Part of a small language model's weights.
Size: 9 layers, width 256, 4 heads of 64 (1 for keys and values), vocabulary 8192, 8.44M parameters.
Architecture: RMSNorm before each block, rotary positions, no biases in attention or MLP, tied embeddings.
Training: a variant of Adam for these matrices, 202M tokens.
MLP neurons of a small language model. Each row is named by its layer, matrix (gate and up: input weights) and neuron, and shows model dimensions 48-175. Each number is 128 + 32 x the weight over its row's rms, rounded and kept within 0 to 255. Numbers have three digits each. A neuron's up and down rows have the sign that makes its largest values positive.
Before each neuron's rows, "fires on" lists the tokens most often at its 100 highest values on Wikipedia text that the model never trained on.

fires on: "'", " School"
L6.gate234:160126088115127128120143105112139096131141129143110101106147101134121123088076151116156137145123158143118159117087108147095159113111125128141098168142121098092089134177188192170106094087143160186136178143076102127102114137176064141114147148158166102121160136119089128074114166162098165077117133137059111139140098159118068131150126154133095170046166123083144134157090141166157140163113
L6.up234:100136082178180149139106124176122131161070122095108127110118133138079124077119122182147192092110178120130091124094048119075102083080146086130201098086109119144123115089145094172093130131109120094166083161117123093116145122188191082121126138131118115138134136090192095125112167100169139159140136125153135123124071182129125151144124145082104053168174098198159119110105100118098162148106

fires on: "es", "ip", "s", "op", "ies", " review"
L2.gate524:112166154136119139156142138152102128154187095117163120135143122139177100130175145103091109100110174152124084163164107137104160099124161129077137122124192170154100124121218134165125146162128103086148147124126175116162121096116201114088141085129144093107180118150164071061121148176119164098042150128030142131133091146206153136191169146125125182135097147091146143108159110134127162129048
L2.up524:095085130116110110150078097126183213087138125094074086144121116101128200182139059133159106142204126131151106100209063169097104080136083100164086139127162117120048123163131120131132174121118148171145101128107112069141105084104159166070162122097138171139132117119146178140166106130128096121149169066109101115137147125099141101079101212137173122111124169119103126111152171067193118181207

fires on: "s", "ers", "rs"
L2.gate203:113123145121142153131113149068111128131128111140110143126088170123088062106122197184111156083146130108188141126146127131110135112145194140192165065147134093140193161099086160120139081113165100126171067089080124186161144136132130139156097136172157166098097193129081111137153080058157138108097132095102147124151135105132157105153136156124105098129159068181116132133163082135142157113151
L2.up203:107142125108143183141123082102110173139074149125095166174079124158067121100151168116104132089196153123184118123112135089079128105151133127178105135140144124156135167119118125131120095134172167160114080075122083129167062145060173140171120137150115129117072105090133167088127098113075118104071177157089154155066137106154171095112158136062112131120153104161135096159114128137162165141116

fires on: "1", "2", "3", "4", "5", "8"
L6.gate657:106124102114126103120183102142174143114122078106133155152155149163150198119101115096171110200169103110188114092087194146082095152163115166119127203062085088139140070117168132143182112140153109103081141155129067100102122120111126134125159120142137136146116137128124154156089103100125076133069099153110076133160139111099085070132123094106135141158149117113103146135149109130099114134120
L6.up657:093116133084115071075151061167113120151165088169138087139096145160155137095059153123130077144137097140148149087132171123166127101135143091165179137119135133108199089129116154134159135121093127111113146157176083121103189179108127134141189158139111168161110151074134133142128159105158125076129072124096071125099173109094055122189195121154100160136158139156115095165093114164104138143139

fires on: " as", "-", ":", "NA", " wh", " Length"
L2.gate439:092206044130137084163079133098173133187123139249146137125123094107099118135145091167066077107143091120109094133125155149140131112148122139138134141128112139196109151088097147142113086123141146101057151129127125091151086116102105136122144085138050147148125155151108105122195100106114172150049096104117094115107124109104087153131133155145133145165152141126177112154064141076116143135122
L2.up439:160120140116112107134069169157138130149083146138133174169094116184116107149159122117108113127183120173066090149167161077198123153104155163146116147141086153151146117162145142080124152135179164000092135112097099124143149096127137134097147143156102141148139110112096147106159130084122136113162122129117166157134091126077104104151138104177119116170100138161172059141131085169125177116110

fires on: "s", " (", "-", "'"
L6.gate523:140101100096159143094128189150115174141141149129102178115106115043131081084128166161142104121133136152156115122131104108119138105166138153105142130097180075119150081193118130067101114067075144062124122146121148095131189091150153128109129127131161191153108156078160145104081107189141116125151118124093131101119122127143092125139138136130126193107136079172073109156202156135097131101147
L6.up523:122208135060156058156118102110050139124144172098200141141105142163176161142107105107102139172178061099118127148170183163141098114097119129158036170104066100152139157170124103163187162111153092142162146094107120131093150186098154127089147102166121156134145119136130098101139122103137135125108107120089130130122145147125092149113168140132117086073099125153158180146118077179144118181098

fires on: "al", "ing", "ous", "ion"
L2.gate683:109123110111169124132120130106103099137123120104112064109169142113144127153088138141139141086099079141148086116168083114103132142133164131202131053119111079147156070113118154133084120114168128194099126071125122098118128098097172112112158129139138110139099130113077066108102183120167059172121101164162122131100127161090133103077166128125104057097133146114127162099130161141193139167128
L2.up683:117159132163144117126178128174201088112134128185124146109087151135128138160129066162102111139134104197147123082102131170175105115139090163078115149085135145100116138096114117125149173187130109143151149126063160159103194133151130072155172155130187103115092139077136106121105088134090137115136082176115122146147118176128105139105114071135147163168081120158135078137121184160089112133145

fires on: " Ma", "s", ";", " from", "Ma", ":"
L2.gate198:133175100098099111108154085064122130130121094112085158158175108144137135102094157070077152061102127151144124131123117104137159126181083186093122194166178135152120124093119123163140111105135149072123159112060174129122167183082134091073208167107091138102102158129207150132197153097092132131118116106116163119135122106142143134098115101098163157145063152124109129134079166134127121099137
L2.up198:163104139130150132151104153152139134151088106141063131128164151120114129079101126109155159169120121171180136175093089173121146156206195090105178082123104079125102170101099117146138137128143148179136128188171103091158118117149070082102107120136124080116116084068145103102142201104079131070041134140170125087148195109148128130076114131141131136186153158150090105149132141117099148109155

fires on: ":", " of", " family"
L2.gate290:110094167136079120100104046113143142173096124181110082094103039116082193148114182154150129173124150111136114091169139105128130093163142084101091150141118113122153105116101112221093160082064161113134151127083069132171107100165133171068107088123062148127126059127086129097082144130152153096114059115092086121136121131157120148104094154120123101209107110173179037165107154075114123205156
L2.up290:136144167110159063217122167162082105137090157103178151100121107114131067157105136125090176167106154143076172128104100122147111095096142071164101101135144088159171165114105155129095101154128132116151108128101101132122156133169143092133135144144115103112080200120099100112102112133156110149145129125129130132161138100112071122101161096149093090187169104142105128133144109202129149124155

fires on: ";"
L2.gate117:097139124055110176120138158194129123149110194173169102160145084148103080064144109123108094121106163106182139174105149089120095112148135130104124077129126077082096148172144102173132131077059137168136139147171162145171150077113148132102141144115141120111100070132134079111128139149062204131086177154139105137136119133097156118112107129148126075203109150113145135201109112146149172099112
L2.up117:085123080097135145099134168170120136151149187215147091152133099089115135070127112097111089124068128088181150173105153091151091117155101146111125109111124104096133131146126107135144148092117078157123145140163175147124155099125106114115156123144139131148077049130123078092122159124100192122100155136144117159176185119094149109086129165159137091163116147138203098193138069147137160090122

fires on: "mer", "ce", " part", "fe", " chart", " live"
L2.gate273:178211159174102071100154129150148077162157153109216103125123122157126089076148192120137098158180101131156122116161112138089128132109086167096165146089091084142184100064092143184139153150112079099079116160107140108205155132140110209170123132127167162121097144138101157105095117075135116085078134144124141111092095142173136116148055110116126112150150168195134109115142067178113140176156
L2.up273:147162110116120078116163122116149119128160129108179171120062156092190108113186123126087112135147108132136192117134173140136132160091144141098145111127129120133173100143088176168119161089125076128126106107127155153150191114145064093154099133177167126093138144148149110115084101113130091156117059085128157110152108133153110118087166135123143206071112175074145132131146120162099099095166

fires on: "s", "es", "ers", "ins"
L6.gate118:104157116178142136129145124100044111106169156178154071093174170147119035165104116108124165088070146073120105106130192123163154135097129150128109075173138110116123090144152119140136120143131095124150106133138120163089155169075108121222151102153171177184129151100111150117115167121168093140081137067145177082124162103154129160133186155106096163097055139121122124115097147088110117150108
L6.up118:141106141133141101165134120143042091095115163137131134104093175138146107138171196071070157103045114089147115170119147100116121148137142136146139150154086141111103136102122099123125091166088162157160195127151111121137147135051120093138118108106121111137103158055091127140126155128120090104151175154164145057152137085177181104084136105066086182134118167131093137106090124063115089124148

fires on: "s", "'", "ers", "ies", "ists", " soldiers"
L2.gate626:107137128134142155123185199087087160124058112127156126123146092134112078185124211194137102163087148105170058124082120168143168149113131160162101099126122114133105160095160125115081129108109137134133198136119116118181086136071121089184090064127134170115124119138190112143168104077166096087115120121120097132144104108128137119101179146114103165107124145094190153155103118167138103115131
L2.up626:114079133081148097145128123139111139109108130142157142124122059083117129124181109130062122127175170125174162146106167161090178174151131140172121124149107141124026175147087097112120189079143178149154191126099133151154069101059121127121136162083130121179096158165199094117145138133128120082155110139180177127146145140132153115062105139107135105161174121115119045142127134036175118137142

fires on: ")", "'", ",", "ter"
L6.gate480:134102122085098131069129138096097145130119167058128099113143072190084192038104154108125159162159123161136129121077116106080121120164150125135135146112092110115117090141156095146117123114115123067140172139113113092124121138153162071059151130201146125184117145122156115098059083146121121111076128088087119128187147179126110155123143085105139107092146139103128151111148127163094149191097
L6.up480:122107108155159115133109154184081152134139184173161122058146063142096155142155161129098125117150152151158133148068108148096107141128130141122165115085085119110187084092163082161155156131103117123102142134199092090134061160114151111089171142132140169183102120118178064151063149143162126133080060100058192087184124160140146148141161103148175151136161134148141148098176148175083160113083

fires on: "ed", "d", "iti", "ent", "ting", " of"
L2.gate39:109103098184076117180122041112149072141115199116172099116098138099129119075183082068130122114062133180133141131126152133147205119083134090087096113080100073147135123084062098135117106134179116094103141173143084132158214115186108078155121100187170120126171101129168125112122149146121109112120102122146166138116060105088162106111138120099174171140147124138122164161145129162178128116126
L2.up39:143148092174115117190156146142113107104148122097169225111159145120173157160137134114077128136089103104063096149157112092062137132126103130082128163188116142048170124154158097126104122164155196067094115162154134151101130124122072088116123121160115094116133128108141110119130077177163121154115101181123121133109145140108159105127166143120115177136142110085149082107069108167130117163126

fires on: "A", " the", " |", " A", " The", "."
L6.gate532:151060069152106095093143134134091066144201117149135099051117103125052065136127152169144141183151172173166168151168120138158179097083082096098129135148133190136100146128152177188141111086100078090177119147129156140134121101121117113151117143119108126105137128122172142129113123135142121132160104135124135106075083115079088116126140066129176129166074151102112101209186165130024111133157
L6.up532:096110122142133087142097084121143117057166155133115138119142103128122205147144172156117140123136180150131087158096150137083136174181116158109189090126133135073119181087127144121128157124087172154144143149137106163106088089054092162117135154104111139100051170131117109119096121148100134098129191177120117155137126188103105119111043194099093159155066196201068072088140151071131110127160

fires on: "ple", "est", "s", " Summer", "oli", " People"
L2.gate417:138201123150174137192106137079060106117084159150125094081143125164116073134066164138151112118078131162114131116103122157143123155131156169133116131115114142126148100144182156135070169156169129114156113189142189132079149106068116162049132139124121127119095079130212122101131136091156152153164140108177173094142071104127125070167133111127098146144142144096149064144093082059139137060138
L2.up417:076137138128088131205175158113171116138133145099152070161115109142113104153113157133109107107113126163091159127174147203117110106107058148114127092161088073189129151183150117091118106099112114110117126155226142187165136134091161096142114093168150125131155116177168164156135128101104077070101170222172102097160169123131113108138114115133091123086155138102114106119097068096183132175102

fires on: "s", " part"
L2.gate261:135155179118120086132120135220094107145102187133131070142085138162131051098164122110137173114151141133151127083118167146091134153127130130113143147080069077133204115124113158149170144147064124056191147135114185089080164105157132154133136179135172115167120141170189105103141140121141142128141174121148146142134093101146109144106114078126094146140054116120095119103088115088132164098188
L2.up261:077194112068131093134150143110129102140121138110124114110149118137140159102083139113103127127144148188108102166174154221129130109145144127133144131125111119178057118121112106128112050124111129139131136082103162101070109183124172076114101128158124062146199183129130100127112128127155112105148040092109073122157119183105098169147147139131174143114164168092122147121115156148157144176108

fires on: "in", "or", "on"
L2.gate339:117138138101114138071063110125080133101160181129171095123140141161145122140126107113062118166187215164123093115148120114161186161089128151078092072135124134066173119112100207144168139125112147137169145154093130125123129137120164169060092166154104068188150162084127128142147133119133067189096059125096128126109191130151083160147143131132090119113106106120138120164156120125088118107166
L2.up339:154161173125108156146056115150128095112158148125115119150105107087111113143116106102121061159165172173138153060084115110179146144137155147132095117111200197105134138144119187124050174162104144166184090135087177128141131147121111153081106159160150119166135100112135153078124140126133093133137093170110118137073162129141118150169139125154208138120128132129170089134116149075115144138125

fires on: " to", "in", "ani", " help", " Ali"
L2.gate405:148076145140156162086109091089099130149183161087147136083174158174173089181181117114131110170189161099121058113062095163126139135212150209100091110090119104150155109079076182174165134110160176131156131131147092078146105162135097100161142143075087126158141124134137130146146132114152130111087137174118078146099151112116179135080132150170100145133034163162125142148142085181163103156149
L2.up405:136129114195103181187107117098146164112114083079107185090213139152107136130105147130111129173119138089145070140157083133105180159161135150150130180058188130162112118177192172167133062178113078148170126136146144128106122093143170123097106183127119156111126117151164144117129190136133097117143126084157072130078159181133147132116181221160117128106185133134150095115127150151108100136181

fires on: "i", " each", " →", " which", "T", "'"
L2.gate53:133146103099102099155082159081118078158104099100203128133188103187152125132148149142172192089101157213111114124114099097088121103098143183166093160110139186160123162124148079183104040120159095145089104094090100166118164169136135159136125159132148124170168132115139060106137101144104206080113087135158138113141100132062074136145150110129145120129148106119172141131104156138152144164089
L2.up53:101123110138145105168135158133092095121136045107142099096150100104118105157198144157111157071125117126132121148113083140032095086097084156152153157163157102121133140098152125173124105131124101126075138144102115183130076177154122109129165154165144109142156150099134135151172161161152146130076164133080148106114147169117143145115118128083144138117074103087117083153087125144143120154141

fires on: ",", " ("
L6.gate35:134101105083152080097130099087064120144101099126143147065122117138121089161083137094147129140105098116107132083138177153153178114097098153079115131105136127131160108115132137174168195051085135096142122092197127105060149166142158095117135147147165074101191132131139152096193152110141145101151067106114104163086153139116037121143145148134109118150123082116182080130151070130139172096105
L6.up35:108085101079123134119210139123158124141153086155129206097138089147117137117087117119121153129120146148159080105126155150121158137053140142094119152084097138131133091121170087151119163135105116124122184146122160133127108135114138113125088117153078139090172090118117137134156141104139114166090125163135103191071165180135125102089087092101092101169109128105133147122170077150245108179135

fires on: "\n"
L6.gate13:182110110134127115111183120094106080148167122138136152142118108088139110101105081143181128144111163171171075055144113127176108115081158082197213073121152135137132080110161137127115102197149124110158115122167051185126108192106138040130126125143099100159101181144130159126117121193152123184115151119106094140178149116131125133100198135148128191107154131120127153136172131147083117153162
L6.up13:170119141116154156111143164161165111178133117127126122141109100112198095132146153079115134129181124141161139144146143147187099084089143137099148147107100157175157073152165084141142134118144068101085125122123204143128139080133114202112102145166107143121097192150152085188111124085109220119146135141114162107142075132087110156159146075168177122155109192120159132112124096102121158139183

fires on: ".", "\n", " most"
L6.gate160:193094116115168068117101099134087084157142180108127140024191138107104073125136077146131089097181155154128140146184119130141152099099138140064093048197165126160163105113124119158158184128157143146131128098112119131125102113123139145131118134158116096139180145173130119116117088157098182137149092161111166096109098168142087157119170129168093105119138044104125165162142157123091120109117
L6.up160:116120158140104154080138155181167054135102185102146159062169145133128173134084122125097122178185126137143123117167099190099172146093148118199102080100149147163137098105127050110100129091161123131136118155202140114095114151108102069095140163139139112111190151073080134124110101163070130127140117153210100105146129191156114172092111131071085184122110130154090133092132098145130136127132

fires on: " of", ":", " for", "An"
L2.gate549:127163167158170100089078103162156178137093118156129078193115126095113165157177075110119075140141126122152096105187135106159106119133144133083160173157111163185187118173110146165083122123073108070144154136125073123168127102101069189155170060073136151120147138123100121107109189077096116100093110104109100123134137061122122126194096085134136127193126106080167117071121124120129133127170
L2.up549:095157080098095126102141108133182139144087111121081155112096099113145133152144108123021157180129160142113082102158115144203202152095126098124123147149140169115118147113167137125141097174105138182111186127093075167092124202098095139153105129131113100087142120125114159144129136067067136130185069108128130153135133116095181122123140129118136144167122082092147115125157172189082117125088

fires on: "th", " support", "s", " read", " respect"
L2.gate199:138160175075179124126099172087101140122095127088193117117149181128162081173186163117167145116131169108174106115130125187114138165143112123071122133149122151148094140131102130127154132090103125076149126117159101111084122112152171138143141104136172173147143119184124138161069163149149083068192080127144091141119132108163149133141116140130129170191112120097123085133142133123153119106120
L2.up199:113098195171153107178137128094167159129086132126195135123086144112110132144097093122176134184130159181191131109169127190143153140113162126116100146099136088085140138135200159081110115145157108104131102163145110094150189149129185184128116147119154151142144151157136150171121189088105120116123103176220166124132104072150126116152118155151124146158158151207106166097119085164141157154151

fires on: "\n"
L6.gate644:146133099123117166115093132119113134198089122175147138137188136138057071105102118138146083126100168180088146135144096149155111110088165121143077121119130130182143112135136135141111134088115117114098116163112127071114108096142096112153128134162130136127137204143144137120059106158182123113142144129160196147148120086086146132167165082173147157059144107089162110113192207089051151118145
L6.up644:144153157082096120143107179147127183120080115120158079113193125164117070075132096165094118125134109153092161175119085194067116143069149142162113094129146177110124150147145143105097204198181108117120176186175128080172163112127151121176133137118123054123081216097121113120103077133085104141134162092152158131140136112122163144118123141156103083071214144111080162105127197038077105098129

fires on: " of", "us", "ob", "ful", " En"
L2.gate551:141109169171106161145108096135112150122126109114115090108119086146127153156188156097174091151109120098086095112150108051131133105110166123114122134175072139212096108148109133164089153158110084165124146127132083190120080102131109123087144018150161143165152122105124131134102122110139137191166088131101080090134084124138092108120166148139116098177125146063138138179104134114083117110122
L2.up551:104115100088140124154151114149172142150114166121145136163135127171150095056156162147081103078145137138101067132129151124079132109195152129173095132103163145146177151061109130128180109129106091123136087088135090132206078195117123178161144124136053165144196069092102081157134085100150144150140142119052089097138127199116170140184099118134100089182186165177099172161138197131134153137121

fires on: " that", ";", ",", " although"
L2.gate371:140124146140209107146137155136163144113077169201132140102191083077093094045107110132154077147106119113132093136060149061102159070108115122096098159067109116138127082182153102190100088118148159151139110136178119134101151107142120176112075122153174094138154094110144116119123190166142079107180117145114111103119104087149158122123123140086084068101182120058125105126094166157126108130117
L2.up371:122140115121127137157157183090195114141130076115186155149139100109150117072104107073133108129153083151130160140159170102175086095132135098183106161136123151102056103140129072084067169072081084121167110105165128102105120118123121078102136108134085136116160087093140131144112196150112122126117167148071106108162106063106148145121122091172140080138115189104143106149145159164091134153091

fires on: "s", "up", " out", "ock", "j", "ing"
L2.gate101:111099136071094126107102129180083143142087090165131102144102162132101089093132167096127182138103133164131121120139140227137134107095160108141126087152121109146148124137045118072189067126213135152147142160090163162086121162117079154129074112158153124095149117120097126086158097075172112154092121144150104079147095127181139140143162097199109165078078140108107104191112123079127131150113
L2.up101:113170110148086147136123175169129112104158121059119118125204083130185114122069085115080120083155057174116129152063155171133144171185107116097102150093153132106125111133112113161145159148184138147108156157122083096086131130144130089139117080073159135185148121118079158117107113183097128104069078063133158120156137157132082170122110130129156099116130149096135137104094076071110114144125

fires on: "-", "'", " gr", "s"
L6.gate493:169157100101135206126140139080113090154100099123108096121178167111149099117082143082164149091103178116148089129145155147094126061141126117087152175193167125101159075091162070167148119114120141121113097107106107112126238097117140091173106151173157121112128090145099125149168162130134162158151114106127119094100120128127112155177141134101143073134106196115136154133115094097163132142153
L6.up493:177162101120161147193186153105077106143114105132141089131179087133188095143133158159146110147118116142162129174103172083092147112153120142175122136177144065146188126123136130149120103057123116085137158158113177140099155130122128135125178101083108169138117131139106151129098120189131118101104135110101141098172091143103187088189157140188106177110200030100090145143110086108123145103160

fires on: "1", "ed", "5", ":"
L2.gate148:132144125137147085143107059110094147100122082115148147139176159140143169128126129117137142127185159155109135123171163114114116190183155138049104129088102084095185090137106115098109085131108154093076140123122145132130122160102094121092154207092144127129135146165127101114110144102086124125137106167118124144157082117112203059118166064110165150162166109155109206160112088126088121160089
L2.up148:171173065105092111143178126128105088163187146142149102132130161120116140150122087059118170211091112110142106115180099101121083116173176163089125131131178155119095184112142184148129125144164183096100134130131107133187114099072058157037189123177111129090103128109207152095089114108138113094070129105186171079159129158102168116111164128156102143146164098098159095150098178124092114158137

fires on: "\n"
L6.gate681:143096097115158144123069157104175135160085167098120124111131120158140096092146154072107115145108086110152119172142098184132145136119122142140174073148058122103172097148165121106104204175157076104117142129178123142163143089152125087169194107123131105224122180096133156115058104121150179160145140102093206105184108130142106140142150150138109152135137170142126141120126134077068138109098
L6.up681:153175131110109123136137126100119133165215114169156094152110069150114080082060180028066078131147080115096118159131102116108066119147174093120191110047141098173114109180149154155114083133125130158192127125165184099119097045156151119192123123119152156104079150125128155083147131133164144164089133110108116136146139136122153108128134197126150127119133137116187141125115064130091160116152

fires on: ";", " and", "-"
L2.gate444:099083122144173138129109141086112134129105169143219204121136063103148063074135082137192157054164124100251150123090120095130166146146104133102171157062113132128154153102137134101116111128092127151131122156186122100088129140097141090154113134127190125118091131138185046148104140188180175197165110098078108139119088116135130147138113191106134117105120161103127055126056143192048154071172
L2.up444:084164122104186146134157170101146175146148133110154133144153109134134049118100121163116090136102139101098101188116195061141121104140192170162178146110142088086184115165180116182084138073133123201152139107151145121158177083141106129111153170152130093140152118079129153118101089160145126093106167177100080123145122179066175132110153135119115137133130163057151115168075119117157172121158

fires on: "n", "in", "r", "ra", "ire"
L2.gate326:131073119128102100089169098172122100104169165114121124107143138104114154110130125093171127137090171195128077126133145093076112117151106104069102074137160113134182153091127124110122118125159183161139109111134162107081134179136112106131173130105097061154164140129129137114151137164097104147052059150138120181140091071181113128147103023121171167084162137116111162153079139091177122180127
L2.up326:132134187089167223138109069132139135124127111125178110127115085139182098124158117117081092127108137121208102127114125174142141133126102187125090109113160062152108170133117112144127144135085109173156112089093154160095113084119150144130094145084129132163154125132110135116135116122133119158163134095064126113126140117104107096207120190110179118130097096149136121109134126075101135110129

fires on: " and", " National", ",", " World", " Russian", "n"
L2.gate397:144099156154123151167129140176175080175112114134121109097101088118109140126153112183134085148101127143160152110091108149108168080208145155088152129162046071143094149156093111162112123130127175102148130101128055178177127151127140100092112158091109122110127105075182152150156143076152079147123111108168147155144080118124145089110150157128111121158121110133181151169142216161018113091104
L2.up397:086081078174168188110106163123164082122114163100091162109137150146178127132125095201144163146138118062088142096177124137110082142088169121115169125182160109111088092153140073147098135197145144114166105120164086122072205106108132152082155160193143083078131113101150124182155115159116128092067138096148066168124110148117081153120152110132096151075134085032123109130088113081107132094120

fires on: "ly", "es", "va", " of", "ous", "na"
L2.gate191:144076139126147083149153169190153108107133153116121131155198092174131117178125075113136129107160159124090139169187103154126138156092135094140092137116085165177082107115061104131127120112097153104134138160122105104122165055112126113114191097115106143120073140117123126178121113123144115085169081082118055108129150184155130114162156114133191204149149144108116115181169147150094168123173
L2.up191:147126088111135128102139099091189154135139142165086121143107120119103155138034118131104138072146124089168155114127088170126183108147191151147139182087085081142114100154170136126078158060155141141154113107149132056124067129121153097082145090146160130140129082163113145228110193100131153166146095100084122117076093141123171142165168124112124066131110178082049171178130115130140106150134

fires on: ","
L6.gate517:134115103103167115095136124131111087142151129110166125000176188069128154099104119107098099131100139082113136157106150123147247134145201148094140112148133119121133107134109111144156124165107103117149151077129095149115122126146103169134120154153137117117174163120164088120061117115155151136150111105121198122143121127102162147107132149191124135162130153156107100127122164118134095104129
L6.up517:105120138085132111024139067152121089095092124141108148089159127098184127170144155125110131146125136119132125163106090180112179178077176152134098091149191131136103159114120105098143133108148108130124162164185167105086168122124116093086177157167124106029200132106117198182152114178107106122101145136162146061115129154121181113079103108132130115157163145146133147106136084123141067120140

fires on: "ra", ")", "re", "ru", "la", "ho"
L6.gate445:094119127141190127097189123095126161121137132106120155174116140166071130081219140106127101127053077130145122164143112092182107083103098172121111132120131108153118090128131181158138140161134189148082111178086130106105104106137152115108120107193109096206095145236186056066143093128109163123100131095138084145111140075109108111173127146181144097153165141089097178138136137129165099186139
L6.up445:106094134109179112113077150089116101117138134147162148100128087085077149065208114155087235108044125097148127123125072116126153090138213116129115102117107143140107124105131208131080106104081115150168137102157094107123133142095160118221107114166086077157154126159081163131119178145163119093177119127118082184132156111233164111163096170115148116137166150110148138113119190070081129097124

fires on: " over", " for", "d", "ed", " shot", "ing"
L2.gate68:143122115089136141126171103111170141155049134121146180112143120144119092141157094132063155114083115094129109140167140120154129117139139154086094128138124139185135157048127122115178044176150142096068160170151114131141131150140125097181134070104119101065185121160106104113102090065086139125104104127128168176159132062146159107166173097147149157125145182123158176131132129116159164096115
L2.up68:130039175118100122103122186069106107127116146074161129140158140146164142147055110099172148070109148095144142138140103118173137140145136072141084142091135136125122113169208161196092138137084111174072117173142116158113054102165137170121154120203148108141174152124104141202136143142202104142136124173141164137134095136170123064127092180109131082112056090093137101105151114111124139126127

fires on: ":", "s", "=", "in"
L2.gate436:060132124138107102178144125128144090198116156153077187135089114110160144015170127092082067096079116139079067103141124100121136111132102154115128128145152132190099127060136207164175120098144111099153137116104129120192134178186056143157145108135122109125106136132169166148104101109173101156123068092109180150128164175110110112148158052160087194143098165165101117173167139106182142121143
L2.up436:175114162118121131110134103150153144100151172141176093109183147181037217139131170108146153123139121083121078164103118113136125147161150149087173152177112141158162109129144108117123088161093165075100097127110142140135085066110141116116126110087096114164118126141119148108129143092132074170091133143093069138142094100139060163102093119126169140128125117115088139076069165148138142189146

fires on: " Me", " me", " Ma", "Ma", "Me"
L6.gate265:139138085132117115140108165104135083106139181154114117122118137163153175134137089096092173174079157174086074083187045158163131088211094110191147095130122097152108144125152125137075087162113147081165137113194082100100179101121145097149136122160152156113129081102146119150126165085180107138121113082070154118143147168089153146089194036112148160145093111099141139156093118086105089091074
L6.up265:156139097082150073113110090125155113102141144102135072106143129072160121156097111155124117089137121148174174111127121141163106104132112105091166108112125127171159109079096095111126175081175115104110124107140067111181102101135125130164124166116076135096151088065170098119134110101115101096031158125158127101158164138171135125116117174137146122114124124093159197129181113213139121099110

fires on: "s", ":", " way", "es", "4"
L2.gate379:077106143127170132070140124148137138133079157132176121133154115142067091136150146119171130129129157102202158107117123174140136151114130133072207109077086057074204089148112111148087096108094119158089132125144152118119140136163111122185055110120180173138104150103132114136116129032147161087121142188141146179126122072114138154155149132108162129131077098084127134146146147152090115209109
L2.up379:119149111082102097141103110134167098121162077126126114130112089140073146109079139116092136078131119134138147149115102199159103193166156103130171148177070114162134122108121117134143112119146173140116215134116083104143139174094109144098132134104164080083124136116119164177089132105118102102143145096185112148175179107139175118115104074059120134099125155120151115087109139126109175144174

fires on: " Ra", "ra", "re", "la", " Ha", " Sa"
L6.gate82:088132139072081105139160137105160112153177146145120115119128162163131198150128142136055149184149171131123152073112184125160133152128140153129158160168138153140122143094086135173142132064114214147091104130122049124158158107163118138153101119184125146156157147079165103100076165150089158104114098118119069144065143037146103094148149133106122111133097113137082122189129115149110116150167
L6.up82:144112096126161137115106121021125166156118146127168113094155124112139107098112143114088184162088116098130131113157053164052155105088161094171163143143124104150094102129128126117163154126162122225138101170099132102139104122165185099169109126147155165136128114097161140127136061096139122105133145150144113121118132087099134097104078169070110103159205165139128151091106138111095119097118

fires on: "'"
L2.gate363:093132099150140057120097136096101144174076118114117107137090155138113126118112107088143074103124172149119104154134063120084158071114087136100085108118073086123127089144110163078113131120146143171092182165106136071168116129157039088101162148164102057128171167073125135129102180063158144134093112159073122135119088184155175134161159129133127151116108086169168073167140123129147173116142
L2.up363:098114123189160082105127109089107145135130098106122084152137123189109120108095147132161149127179161107089150125069125067061132106099061091139154147118133103111093081168127106126090199147132153114097208143122126075125083075158107179074187102105101122141150121096093112148083127127090176141097141107120152121077076138147114115145119088150129087152115104179119159129097075096209132128183